config.toml
norm_place = "pre"
init = "normal"
beta1 = 0.93
grad_clip = 1.0
MLP neurons of a small language model. Each row is named by its layer, matrix (up: input weights) and neuron, and shows model dimensions 0-159. Each number is 128 + 24 x the weight over its row's rms, rounded and kept within 0 to 255. Numbers have three digits each.
After each neuron's rows, "fires after" lists the tokens most often just before its 100 highest values on Wikipedia text that the model never trained on. A number after a token or word is its count.

L8.up175:104092115091131084090104132122134101141088116108117113149123147121113141093096149144120152110113146158111140118112147158137137107130124164127155153171143157127103122107158115143124105167166149102082148150121159114141140171120165109134146201133174084120111115105101132101111108134147122115123072091173153123123150187169097102138086151118129145138150166130119116127123107149115123151132127107134116123133077109120098138137164110071104131137150118099122143147136090116100123142089137
fires after: "\n" 48, " jump" 5

L6.up42:114103072152114120144133131147110095107170160159153129093122140103172087112132151160130146138121148136109138140131157112133118100161093135120145192136160162111062118145128136118134124134160116138129136115102168101133148136112151143116106088156070190103112162131150169097124113136130126135146112137165142158128109136131101139125150113103107111158143085118137090146118125133124129080137152141140164154093170143125119109135155141119107163146123106123086076107142107076122140102116115
fires after: " to" 39, " can" 4, " would" 4, " det" 4

L4.up68:112163132089153136082137092079149140155126122106088079099131138144096124108147148108131102131140067136130154144184148118129115118115123170140119123091135179106050130132120089107173122133137113133089119146124157125152145111131131117161125149146136115141123133126119151114132173150146139110169123104132101139121144122098172101136089117144139120150131156089125157153097129108119105124129165126108126150122122107148094185146133119069138143152131132152116118179176132096122149151135119
fires after: "\n" 56, ")\n" 36, ";\n" 4

L4.up247:149159102139103101135098114141163129143107077113167123124098124139079137100134126118144137126139123121140113136131103137087093109131114162146126122089151144105138150147100130108134104135151129120176147160113122150130124166086108128162117121104155137088088129127103122153119120124145112136155133113144120164092109103155104155147093106127143143081135159148109115122116158171144185131126147141125093144098128130099153148146129121095078119132122123070098142174172124135092117166201170
fires after: " the" 51, " The" 7, "The" 6, " a" 4

L11.up228:195150089123119095131120132121115107079113141164107081141129168117118111167151124126137111125090151130110130148150141154155084116147122172131132136102108104123101123117114150120092170179125107169138139135134118121150198083138100134130103089122113157137141150110169118152149083110129145100128107140128105123132151142144150155130123129118122179155101132164146144133155131135095141112140119117167110134122179145141103097094154085130109161145137169151091110104131108097082113110125120
fires after: " to" 43, " not" 6, " " 6, " can" 6, "0" 4

L5.up61:140142129091158153134090149156158159121133106158105118148131117140151104105085169135123209133117123109142131175139113174129096144178193161078117121130095139099121101136137131131134128116154142136134112101151103122130134122149117126143127180078137128106128147156133100126088152129174154146125111117142155095123163096097128124128124111139101117117161118111102126113102154143142136096096161134134127123126134145136117102117097162126111083093127186081110156119158136170106136136115108
fires after: "9" 39, "0" 21, ".S" 5, "5" 4

L5.up118:108136135094093160093102122103184101119105127156139131122075142137089150118106159152112164135137114121128136124129083158083111136130134127117132093154112131068115124117131125129112111110147152116112163164172068119151181143160100118143096141101100149110118159141161138139135138152094139098123140102143112130115137129104148129103152129152105129147135170127107126120124139118146081202144131127117154143113129073135123130088142112124141100104194166104124118125111111151106135155093144
fires after: "9" 25, "2" 15, "8" 12, "0" 12, "5" 11

L10.up127:134113100156105118134135139110126135100160110096106092143156148130095153144150136084107146146138120123155141102104140125151121096144076151162132092147138130138132168171129132099117122077120136084164126154123120125112121138146138104163126103121157144106139148125153115104118157147086133105121157153169119104140108193137145095108105094115108078118123117148124114080142098091104166138105115160100114146099126128134126157097121148098079160094163104160090082154137141169127128139147159
fires after: " " 68, "1" 18, "3" 6, "2" 5

L8.up137:115145131130150178133097127133182121147149120150138141130110139107095130147126126131133126124112154077114162104153182137110084174119127114141158109164132144117108137135153134132097098111108118126148155125113126131107133095129133109100107146153169146143131084163088099152096163132122119176144120128131104094144070138137114127116118123162181154191128095142138111079117123095095112144152158062121103133132104143121113152127123119144157104141094132129129100141090117115099087088153102
fires after: "." 29, "History" 15, "," 6, ":" 5, " History" 5

L5.up268:125122175141124141108130098125105151123107166131135149148152148131097140120129137099150130171178143114143166183131120118099110116132090096133156139117099133126101115140123146136132120094138110151138103133123110104103129076153148145162143112169138093103114103134146106142171144127165096109127121137101064138091094117184142123122144106168122137117118082109134131147170123132172083155125146104090138177091098121140169166152125122111081127166122120101134121129137174132146159113113102
fires after: " the" 39, " In" 8, " The" 7, " his" 7, " until" 4

L11.up282:152148127134154166115148114130150119129120090183127110120117170168132104102140128121109176146107154101090094134121084127143140096108123122118149060088127098149135141155129141153125147101113165125143103129145132171124143147155139061121108112154106139129133117115149126122156105146118143143137134095110140132144128141181164146142140128112149175134162106155138144099108138130080095084125120109116169110117117088129150151103174153063131103114124147126086102108139092124110088137137111
fires after: "2" 28, "–" 12, "5" 9, "1" 9, "3" 7, "4" 7

L5.up66:119142132124134121120152126115126122157114084118142118125136123130082160138149099101146135103156129147150151123168111137126122102165138149179120130149115125116143109153118075104129111134146112129190127195108091158130126095144131152143111164091106136115116132108128098164149113163139107118131107135131145175070091123137109136134137098105114175062107123132090115130103144134117154134146118181138124160092104132149145116160120146109089154117127120104110155141175133190106086109157131
fires after: " the" 59, " The" 18, " an" 11, " a" 8

L10.up307:142162065135081110132099160128138161094152150130136129148135169120135080150169128126137118140103090111102088156129129113152088122144136132096120101153094154166102137155109066161113147111152132148133140143125113110183128156123136112096158089169121133132131100098132151123091140150083129124156101104117144144125102142114136129127148139122144184131135082155157131166118114059117140142127135155110124136124167117112075096088149143121146132111143131112108135120113117113153104114113162
fires after: " to" 48, " and" 8, "," 5

L2.up289:116119134128117130127122134091134145161084122103137118115152116130089089141131105148131090155105101130159120088105147160137084124113139165110137132126131166158135123149165126130129058141141141131142079114169134115116145104101111156125122174109161103132097105103148132129121110140101140134146107127162142149137113154157096126112127135065128145136127155126138153159169090110145140091143131140114134102109102149125135121132186084109111185131121186095062129120182113134152102116144127
fires after: "\n" 69, "==\n" 6

L8.up236:083145141153144094135125154163136141173149174153129122155134108156097094138127171127148139102123125107135129128151134093097125145117104142118156115143123126178137142115134142163099089152101143120075082132130128141087134175101148113104077176133128097159141121098082116140091115149125116134075118126107130125117129136142139131120098159126097138090152114096131169146139136159144131113136149063123112131108132147173160110136170144135104145126135130093100083098134167118112156113163114
fires after: " is" 37, " was" 13, " St" 6, " vs" 4

L5.up252:083104108129185131146102092121146138131137168168113148121163126100130124117120142145133115077162100127160142141167131084155097129123155136190141142118121122136116108136159128145141072110114084149134167183143095130144131139118130120127110176104111136099140138124148128162084129139107104130100120137155140176129119112113151130171126080161117139081130147088160097130124137084123121132111122136120115151094147112157145138174088130102150137132169121106104119183125131138096109142138105
fires after: "," 30, " the" 13, " H" 5, " New" 4, " Le" 4, "ar" 4

L4.up45:115146116181175122107125143116133103134110158159151159114139091139103178136108139144096170091136123134129159161105123125158114138173097124147108130132116090108125143156128170123098120102147072167128085166088159140160142134143102109107127119156130112094147140142117108146095107098168134152108105129164155103113127112121208129136103102108131149112129098113149123107158138115141150130095117121162103157084120134124148111123157163088093114134142094094128150126128134151110160152130100
fires after: " the" 28, "==" 13, " his" 7, " was" 5

L5.up47:160139106106125108092125143138156110095111139151089128128106136157107087073163165109128164124130137152143144100130119105117094095168114146150151134131112124094116140147121128153108168092152154127127161148126131153094118162111122117131115139104129116129142137119111124176169132152148129127121107116166132100081118145148100142144088127113150138068090094176163170081109118116137131132108152117108142144135075182119158102127145138160136173151115133136114106124156126103097132128198141
fires after: " at" 31, " the" 24, " in" 19, " In" 5, " for" 4

L11.up60:095117113133109079117165101157110120146136127104120124129135138106104139153190156092133125119125147111139126139162144142142127142112127125108119140100134146167129118125124126102130138153153211149094118129123104116090174146106140108140163096110147164110157149097110147132112096139067138098130143138137153104164158134114153145159103132130078114174080140168166108144161091119135115087101135085099130136121157129168126102114151157110101140119120126140095085107150091100137128156119141
fires after: " " 35, " |" 14, ":" 11, "3" 7, " −" 6, "0" 6

L10.up2:115175115112104107105158111122136152130125144126105131123156131161152120131154117098099161138121104127161103106126178066132113146116146132153140125162102109172108135120126143151084155125154123138097115103105139127134111148115111100126165143126158129143036143155122055131121178079126131111095123113136121137139098148114125136096113173152136107111147139119118145140158125119124127144127100120063143145168139159144130110124115093123121128163109166155112114125156152134143097084166161
fires after: " " 42, " |" 15, "0" 13, "1" 7, "|" 6, "3" 4

L6.up115:138112116151124162105101123159118097087165120122161093131081133117125153138103126134103155117141137141174135086142093135110126126108123110090158101153149111090147113139158142150120154131194107138092168162162098133112162178153121119131147135093135150161119091145123180112154122118091098122091127104139156129095143111117139150079137107115130154140138149144134119116114183140158119111109122161115104178115125107132108101119151121143119097102103134156142159079116116155081104121136113
fires after: "1" 28, "0" 26, "3" 14, "2" 8, "4" 7, "5" 6

L5.up239:141117134091123166118153119126095116097138117119083087120132121187102131136171151121123146127132149092149165140084152090121139132154087141141140076105153112111140115133138147116102150077123149153156106126100123157100151105077108099127153111135141090105125112104130108121125132092157084173135089153105152118144123190134127116131169120142126126106105107161134111141127118145151164134105095115125161128141130143084113105172119162176105147150139129132133151096116118151115124138192148
fires after: " In" 26, " in" 19, "In" 10, ".\n\n" 5

L6.up301:145125146133120135140133150158133144137066154128167095156150146151146146140120146144137174163150173153122115169080117144123121103151130135125142126129076109090105092114124178153079124159135147122140132112118089124124113129135110093144134101143131110146156143129096137129128129095125149132114149094134149127119108128152132103185089153083123112124165138130138124099114155159109164162163103070058158148125102121105157133166127129132096136117151099109136107156124135142069131115090135
fires after: "9" 57, "8" 14, "2" 8, "1" 7, "6" 4

L4.up284:127155133107066107153168140129143125133127131129130104104144133149111117137105143097132153115111119139155138150120184121111129135133156127155118126143153204126131157182153130146100180138107125101121161100109167106168148138113136131075132115148139093112157167144136120118136120101122137139165180140135138145143123146092165135105152118115119104117073116122107126089101117127085116126160159131105092094115189153075103136080114090107123162151127116116095104105125116139130137137134139
fires after: " " 60, " s" 4, " (" 4

L6.up30:122117106157129154126132188121132120120083131141123097135140135115116166125148126127136163134141137094121120139127102156116135152120108128140149140142137082119143097101111121099171151105159151183119115170167082082130145161113126051137118107107101175115088143175120157113094155133100133075156129102162145148079130109109136165093132118170164135149148108138119147113135155143133102139135156124129132120096141114151105139150137092134109106107130137127098145150171141164088104138103139
fires after: "0" 22, "2" 19, "5" 11, "6" 11, "3" 9

L6.up121:070127143144148086150088140097156117136178103103150150157092147119095171131169108115128129086152161080138112151165130111107109103121151149137140103098132133151146112126138138119120152165100100146161169110116130100163143108114131181143121085120147133131108139100118072143104119105100117143126144107154154145107127134130141122089154107130143083106115152141120127140177108127109157162123144136145122162133115109098121151131094123161120142117064125135105124165126114151125141099169078
fires after: "." 27, " (" 9, " \"" 7, " over" 4, "," 4, ">" 4

L4.up188:136152116100115129157119105127146107119131140143151138141135164130122122116124128102186117197168112118157146095113164126077119127102084135167154132117149113105117136134115135131097073125113114144148124119123092115139087156136092127159095113159142109129150140156109136176089126124150108100157133159143154130095118111123129125162156125166122138136108143124089188140173115141141100151155170152086127119139139078140125127147096130113120098140178120076065130140120101114134127143099128
fires after: " the" 27, " The" 12, "The" 10, " that" 8, "." 5, " New" 4

L8.up15:182116119132127131160154131134111130115181135096130123129128158146103157129143121133139127163127109112161179093094105114163152115166144165101112140141139132134126136083131097181139148101150119158125090099088124116125121166143108132154115137091176135178155185158131149123111138123173111144128122140143127101077105062136144100101143131132123130153158136114107129100078109096141116096134110111096136133153140116120125146134121151122128124106146127147080169149154099190133123108136138
fires after: " " 23, " |" 18, "1" 14, "0" 6, " one" 5, "9" 4

L11.up274:133120127165144114132190137115112120103168127113176093141124147182110094101153128123093181125108137130156104137127170126083114131135139143123144129118098100136145107150115085117071084102118195115125145164128116118130150142161107112136127106166125120135123132127155170106160126126091126101085128116167143137117133157153142087116132145134146106126087154130147169102155131122109096079082145139096160121105132108113122128122160107133130140105134126121063125131167122108133112111120164
fires after: "2" 13, " on" 12, "0" 12, "3" 9, "9" 9, "4" 8

L5.up224:136174121142099116129134094144107105115114110145157110096116194075113133133152118084167118126129125123089169122100145106103129079141158100131114149096137147091085115134138105099089164111135133183117130158127106132137150101150128141181135164131140147132114098127141135118167143140105141139105122136144133133108108115175164111143135116175175105157173158161145151126119155096112126100147169130085106141132135134178127124128140110130080108097133115134104113119104150124148170109122107
fires after: "1" 28, "3" 18, "2" 16, " |" 14, "4" 7, "7" 6

L6.up255:106093126138085145153123144120137146134096102133142134135114118134124155067107149086148149140144114113123099102104081143135123116148126115147134126119102145087092149155112148155131145159135112151105165141158128112126115117119091114099127146121109173124120127171124159110116132140110097101109124082135087144128140114108162133172145140161112145130141149177090088147090161101175093184148173159119153150102128089154192137127128098104140087134131089129121120093153131159127115126135154
fires after: "0" 34, "2" 17, "1" 17, "5" 6, "9" 5

L6.up214:082126114085134118120140118138153116146163132125136152093118165106078168107160104115128104141109118132102132139088138140136131146132093154116146099122137156143154133155156128076108165109135094106114122124125105089091156158151144129107106155124154148085126070147131138088142117126089113157146124102171135101112119172153112065108135120146143125150150148155137085113101115127156115133104174116080159116116160162159111122086152107144123132103133098161116124156118122138135126141135187
fires after: " |" 56, " " 23, "3" 5

L4.up268:103110125108144098101125141118152153127131130143121087149103142137154137135172130142090129123125159089155116138107189088115138159106099127123140180178089115079133120104152124106131147139147114127115129146116131140142129133097143137101152140117111098157145135123151093149075122108158064085118075085150117128118123136135127120164128100153159129154130085148118106106120124154153138088152126115149159122127114136109108136151149159141136129168094112139073077096178143143133099112160149
fires after: " (" 32, "," 15, " In" 4

L6.up122:090131135112151113112161154145117164121136169098167137140123104112155121094139152132100163072130159150155114092161116169164146136157103173132135130142133128117094139104152111164105139110107153123109131124139133133132147129132121123052106117112054114110112113115106144092167117143133147136141113112109110116154124150107164117155113126111163123147143140146085125150155110151107148133086131066094139120126159129119140158125104142127157148120128089119145087155122118169130144090073100
fires after: " in" 44, " of" 15, " " 6, "0" 4

L6.up239:101114095118110110142136120139163088150124184166134114137141112149139122152136156135132124139128086156123072130124161115125123148135142132126125139158141137148148175142145139161132141163078119061128185097131127108107094148132087094110136103176101119113164162180171092164098120111138077110129093134164124140145128122114170126108158112123097140185091128139116140127160112121142148113112122117130122104138098125098148119116137160103134159139145084118117109084107133113149159129138132
fires after: "–" 23, " " 14, " (" 14, " S" 6, " D" 6, " Re" 6

L6.up132:145123107140137150129138088108143159127163161129089126110122147139122124134178136142120159103087138109134105124130123084109128123155162127132127137147137164138121154107152169122135141153091133128139109156162144145154108066100099117142107099148121118107150119087084096139122142140058132146119163142137142143136104151126154133122091148115118132139095083146175118115155071134129123097177133108154108126151143142130153193122117099132163138116145089147091066171137133150097131145125109
fires after: "2" 61, " " 18, " dis" 4

L4.up163:160149138128169148129104165190133088102133112141166109146080184089125137105140112097136160121145138120106142082125088127158133109128102121130156099134153108111103127130133157131126143079169093168097121138160127110177141141107158152125160081100141111132106139167148133099158167135123112117137138106132093139100130126166139130153133136147136107110134158169134094116074150092136090148122123127157139133112143109140147091088159086142109101094122127106132135098104120151134106124157122
fires after: "0" 22, "2" 15, "3" 15, "4" 10, "1" 8, "7" 7

L4.up69:156150164114150127129141088153115137126125090089133152076102116146113149105135122096131132117156070078145148122137165116134111111181118117101132115117175180097122088142149092101151142098107108111124123101105120109168126153137101146156131119131152133120161065118169156116122141109119114161111086153126120154127166138191143148148110112114116095094149103146153114126125165107150130125138132112102111141130142142172129103115112101158087098134119145176104160124158152133113136154114140
fires after: " |" 38, " an" 7, "2" 6, "1" 6, "stream" 5, "," 4

L5.up44:123096167089094151093111119154096132117128118120114181113126128133218158134125101135126113151146109134113113105179076108151139162110103095117135166119114133103139148153149141144162115078122104166132133096160126110128124135145093116106124140085118104101121108127123110110146118134135111124092101125123125139125126150077146117107131105097125095147156144160105132137136166094114156148137113120113108127122159151141145152109126151150155131159107179135133150140085094150097179135064137
fires after: " of" 28, " in" 17, " " 8, " Candidate" 8, " Team" 6, " Party" 5

L10.up245:143173141101136143158163103154117169116117137159130095141138138104115105112103163120124124109133150109101125147064139123123115156155137124097107149162142102120097143103115115122134127117128144151121114108096126118086129127183133102118169132111125117135152124157102103151115131144157161115143159171131146128091164064129112117088120117126150128155182110134141167168169152156144120112086175123079127119104112113143144097126132133131116088113128116109132134074121165078150174117106157
fires after: "," 18, "9" 17, "1" 16, " " 10, "0" 6

L10.up204:134133158106094138146135155127124124123107138153128133133110104139157094141136126121128141154134159107126141088176137088127101137133172133182147100140130147107116094141121136100112115129098115177113110114146123126114191113105121098112161148129161145135103195142115125099108117074146119123103170158154153088125121103018094151135140124166154127082113127124129122112155151108114107117118165150111117146140154124129127130171143120121169141125130116141131115156116116099095106088127132
fires after: " " 29, "|" 9, " he" 9, ")\n" 6, " He" 5, "1" 4

L11.up208:127121105162153135105138133086136119114098128132128085098169159142097108149114126110167154124107161137162161142107103117108106108158103117127165103128150099115101162130112128150147121096073184102122101139092133154123150159113171120117089151140112141139165119139128086127126091135149127116154126110092079139081095175144175137129139136105133091110106133128121143108130110127109148168107115134103097148132135118122160156113168127103076140119111102128143100147134161149176181117116121
fires after: " " 65, " (" 6, " in" 5

L5.up191:118164117079145143119079147115126104182136127135138136125135122093133143100117128137124165161152127108147121122138135161142150093111137120120132131080164122100114112139125092113136109147153091184121146181148099129129134139122114143171088154092090141113077132144141167100102156098077121108081125127141145099100151095084119131134121106149120121143177177142118083122138124152170130158129125135123115153129136108158153124155159106141134073072144119118139115110126155115115114153138159
fires after: "7" 14, "8" 14, "9" 13, "0" 13, "j" 10, "6" 6

L6.up5:129104145116110108113133120163105119134129199131124095107144121130132157138146099122158147144142098084140117126161128102115150146116147151130127099135099137054114105169136175112120107114124137123162148101151103143119100146130097124137132114137134124141140065100134093168092138154165089180153121164160111193136120127162183124168092120105126137117119161135133152130126125097116133152103087122123125108139157101142116139092124130175107112157174103096104123157120140139143149119110142
fires after: " H" 28, "–" 11, " He" 8, " S" 7, " " 7

L10.up232:110139157162112117147132115105127101151140142112157091134114114142169147188133162118099140151126151106099116137136115122137115157145122094166159085145160130135130098095144108126114150137101112144113135147130119116073117126106119092117092118123171127113146103137130082117130211138117121114073172137107169104148111149144119112108142086114128079119132098158127084101133133097156132134150135135145102137120151156109104136170153166111145159140127149123085108157125124177095122114078137
fires after: " " 26, "1" 19, "5" 15, "\n" 8, "." 7, "2" 5

L4.up319:128180113114144120128116117138119146115126132121138129113111141159128122114101140130160183128117177124121111116119167127081132154116128153132138148117094104153090101128175150143103147107116128170088127136079099124075139163125137139113167176148157144135120139100070130152095097134127142130151132129129151084141111176129088095101134136102132142168124116105115070082096120127161113134111129138112098112089134120151114108115141154132133179148077141108100085141146109152124129125176111
fires after: " |" 49, " the" 11, " " 11, " at" 5

L6.up152:112143123134145138132114132093074108126153137162104108135145146140129116149135110100127151151129172131114132129130096126071115119105166153146133157128150140142151129156127108116139143150117174145106088110124139120122143084153165114128136093194112123094115110151165085145146130123114117102162149127135099135112114143170106129093168138107148117131136077181095170138171132116167115102091109171133118108117147142135119161072162140128108132112101112088155130131139096071149096117156144
fires after: " " 35, "2" 16, " on" 9, "On" 5

L4.up256:105085142128124058160144097096131137209130124114090104127101136158164140075131121103120121075113132119131079130149110163165102139116129126120151104169161140118151145166152115091112123116128110107144124174110142117138121125122136178099161129091143105090090125139177116137167121131154101117129119135103143120135118170122142105140129151158140110147157108141092157155134115126121143132142117153142096116121124100126126140150124148121104133109094161124107075118151144184127150102139155
fires after: " (" 29, " \"" 16, "\n" 10, "-" 8, " the" 7, " a" 4

L4.up175:161165120118142113144164096135144169164103077122176154127140149180072121080146118114164139127133109106139105121109103130126139138159118130155167138123130127129133164124103168096119131113156149115106130162119106165121104114121108150136152145085089141152136136102109131154100144104124132130142111173102150113090134174130101129125165123171131133124085132099142143092120139086150123134151126142119120127086116116143128134101116131100103149155110137063082131122154116172061151124136149
fires after: " a" 25, " the" 16, " an" 6, " A" 4

L5.up225:084100115129106105117094120151133126091155141157116133115169183114130160152144105131147149132146142094162104103104171105155117131123119160082103115125110150134141142158156078134100132088169128110136134157113147125110154132141121140182093143132150125110135131132165128099147111144101077100130149113143145149156130148157140088152113114136117059089138149110114088106139096123135086116137129124081144162152142134173096117103155108126091120124122139148115114174150086130107150114155148
fires after: "," 47, " " 13, "1" 6, " $" 5, " approximately" 4

L4.up318:114113128126128116138135134136111132096165143108170136124105097129095135131120111137128115092132124157131155093100110124146106114143172136112108154132135158153155092163119124117122137133176138145127173109129072080109158139096105132123124103118150150170142139127162075184122158108113122109137137141124181079117188116116123092104140110103110150105106114134145104161122123065141165132075117124089144070091122156179129098128137112135143118114104110121107108148131135155140140108147153
fires after: " |" 21, " " 14, " Votes" 12, " %" 7, "ries" 6, " Swing" 5

L2.up30:106148143137116123111098135148140128114137143147142120125122110153125125144122150140108131066153135155112095095112119156095175102133139113115130097105151141122154173076154071117132095130125123124124162116121129181157120160136115116108087185081158151145129111174150116113083143115137083154119145102140134117136110147169127107124137122166143125180154113090080148158165133152107148131147126105134093121115146137157092147157122127138150143141101117098109133072156132121137099130070134
fires after: " is" 40, "," 20, " as" 4, " was" 4

L8.up268:156097113133059108126081147139107141151170136117120120141104153135101140124136116145134120182118106142118102124141123093134149139114166109156127130135134162160157151133096135095136099171098148109133140140133168134168147156110086155096153117135122104132158109092118104139062110172085159097121169149147107122121115133110108126138120112100109158133093129164098125082115099163173122110141120139137093155088164137114092139102139156153130151127125097120120112133162126094132160136092106
fires after: " " 68, "," 19

L10.up170:137126128111091119118104149153166132141138089105180098155129101144124101116110123138145150095108108129150138097191113126114139109161165137173176152170085124117118075133145095155146133117076111137131139130137107130123185114143117146127102109090140121155151144100108118132155124120163150114145125159127095125146164121133135100102126140094118131128148157132131101146177108134100083155124122174102162146116127062107151109146116155130127107142150095137102092106106126118140094133149174
fires after: "0" 27, " " 19, "|" 19, "9" 8, "1" 6, "–" 6

L10.up187:114165132086142132146109124101115118168148134115165105132124147157114130134145127106161108153085136149123141097165127153129111108126147147174093111131121135134099099152123125112101155121073160194096134107096123159145146107157166113099144090160152102136114165149150130144165100058126119104136084126155093136146124159092120131123101129129144109115142159098165100144122090138109105157143144118076126142154113121109095142177139158119114143077144118127129132122123147114102144101151155
fires after: " " 39, "|" 14, ")\n" 6, " |" 6, "0" 6

L4.up236:076156129118150080136129107067160106119116126149086110132124172138118119086148121142170125158139169112130149116091189095149120131111076102112138128162134080095079148123115142106116140103134084149127139144105153114142151129126167138180118126166103091144138109125143093162094125137110110115113148105154151086123142145115126135147128123148134090101177114130129088109135122145105141115132133141145151153148147147113181138135108120133133140132139129102120076104128142110113144073155122
fires after: " (" 25, " \"" 13, "c" 4, "b" 4, "d" 4, " that" 4

L6.up146:125115118151111131156118125098126107165112139121104103149125160108162130146113151158151143157124146132087150153091188117080077100154082165148107167161111164152113113120140103117113124148125127159115121123117150144103133128152111093123113124162116167098093163128116137105129131090121086117140077119144142164151105172122120141154111098083119152110155139122153086139119122157096125119147125116080175094132157103116137142088187144128155149075144119129131107127113126096143149128125121
fires after: " to" 37, " would" 8, " can" 7, " could" 4, " who" 4

L8.up190:126113133157118082147132136121093158092121153132133130186136147164115127125155126130117095110110102102132119118135137099149116135145186152147136115156153129127146123111094115102130129135090179166135141114121174154134140141116099141135114150138125129136208124142134135135097126129101142153147129093129129107182118109130095136098087135111204136122108103146155075096130079107120117097130082117132108113141136115109164159100174149140158131149148115079079137141167130149130140127120125
fires after: " " 31, "–" 21, " (" 8, " vs" 5

L2.up287:142134140119108175095117135124125152166113105135110105125111128156126118145122151133108132122139176137152130180136115138127117106162084105144062143089096135113150126094153088141158143144135132126118127143151099177121110096153129104138167127117141096116139160128074164093127104167111101092140113076108168138100140146139199106133111139135111123142135130100095147140143140154126137155135118144157104132136114112135087131134122162151142186112117159141056166139126118127100131104101137
fires after: ")" 31, " (" 15, "," 7, " is" 6

L6.up208:142110135141119129128153083145133132127133121155126123123168168106148128128135072131147130107168087112122140145116150125138146111134093083146136142133128131132114110123162099139122112153142128156078125152092105120084138091132150122135121146134144115099107078133144136091199103185146193132107129170184098133088111110174099108137163108148147091119152110126141126130131129152168134119081113177119080134139143142134106138127122112129089123091080123143120156146114147142166118135129113
fires after: "2" 36, "4" 20, "3" 19, "1" 11, "." 4

L5.up289:099171140081140096113106102179121103179129120124123122120141124132136102107116116145106156107153131153104143159089156104159140111111150138128148100153098119105073144142145124132100133128154106124146130128180151144102112134139142166127063138115124074092131155091134141097063114138158089118127138098120119095105157131142129111126130102093132096101146086150148120144151123110094141114135123125113084145148151165164151151133118147116093171148100119117127093113150170145171144124114138
fires after: " is" 20, " was" 16, ")" 14, " (" 12, " un" 8, "," 6

L5.up303:148118098107143093122124135155141144119098185152152170125143100131127131126155107177130112153170154113181126093150175080128150144098123130115155092154118089117131101124158137179181115116081109105121166112120139159160118110108122122099095168138114093139146118152150125114157108111149120151142123119099116124129131077133123117137131085127145113141118153151105167140123150090111148107078146131121142120080146132119152123151161130140139130132126089107105100179150119109131145101083155
fires after: "," 47, " in" 19, " New" 5, " a" 4

L8.up304:105124119096113108141143107130113116130057141124132119124116157155158166094129142105094100162134096135137108150125102163086125142127160146143133136122133154140130128126166129149105133139127125121089140113087118141102121117114169137130148128097141100118119141161116112119156134125153139110080084141112135084099164122091143140175100166154115148114164177187109167094122147155119162140166082108140149093130138106116198156169150120125086133163142133101125141120133094130135104119137108
fires after: "1" 21, "\n" 14, "8" 10, " " 7, ")\n" 7, "9" 6

L6.up48:117172116113105106098127121113151102127108133159120099146166164103173156166164143143122140138164122093127091139148140104114091162148148137117140159127102123122129131143121104081118122107119102121113133149135112138144149135136110071136092115111133144120116107142118123130116133135107142068112072125147114162147093104161154112123150134133160128087120074099138128121142060133148213163144158123106156122117159147164096112130118117138163110131126157169131121179143138111138161140142139
fires after: "," 27, "." 17, " to" 9

L8.up153:143187120136125156106098123139098144128108142145150128126087118127139097119104137146139130084097090125129114097095145120132130113141148113155148096149129114120141147122145139133129163136096138121073148115116110164113102156097097168121122124175091155128139128123099128129090143168188097132120132093117146095086151146160142114136116120105111155098132067129134156150103142133123119125131169120099145158134182139173156120137120147136083167133117092095068123110143153185129153148128120
fires after: " is" 43, " was" 29, ")" 9, " as" 4

L5.up288:125136157116102128074139101118150086072151154161160109143115112122090127161191175128144114114143156135138122111135103122144116132108122108121135107119123185162134156100181115138109104127127152145099149146101142167165162129089161070113075181143091104157139106136126142108136155126107130151145127126130156127098100133113143170137139091149125128175104102097134150119134137139107164125147121082150129143095130121115117133174149139146126143152106119130094098088125133126116117127101121
fires after: " in" 37, "," 13, " at" 6, " to" 4, " for" 4

L5.up76:156121135114136149104086111104143141124160143129148125142117123143091113179099082144101138092104104131106137069138142123101177136117146112125151133132164114123128121169133149114128105152140119129128117151159153183141138110125102138089131079115107109123120072133153130143090094140141110135110130144148120143132108100157118078124112129131099109107158114172151110073146093149116142095108113149144165170085147147162117138190108146139125096120134152152162081136142180142120125104146126
fires after: "," 47, " set" 4

L8.up184:124133122098123148130089123095164088102125132111100078117122160103141096115129115175164127143145149146138179117146144169145121102125156111110124106140139091156121146141133169158094141145111116108126157135140112098148132142161124142130168120146144110114119135139131088153152129096115117146116141140164108140110078105186148148102125097170125139120093147130136129135087137114132099148096075092105163151110170085092089151130149110138164142161102090133084088148141138129148104156141145
fires after: " |" 41, ":" 11, ";" 7, " H" 7, " P" 6, "," 6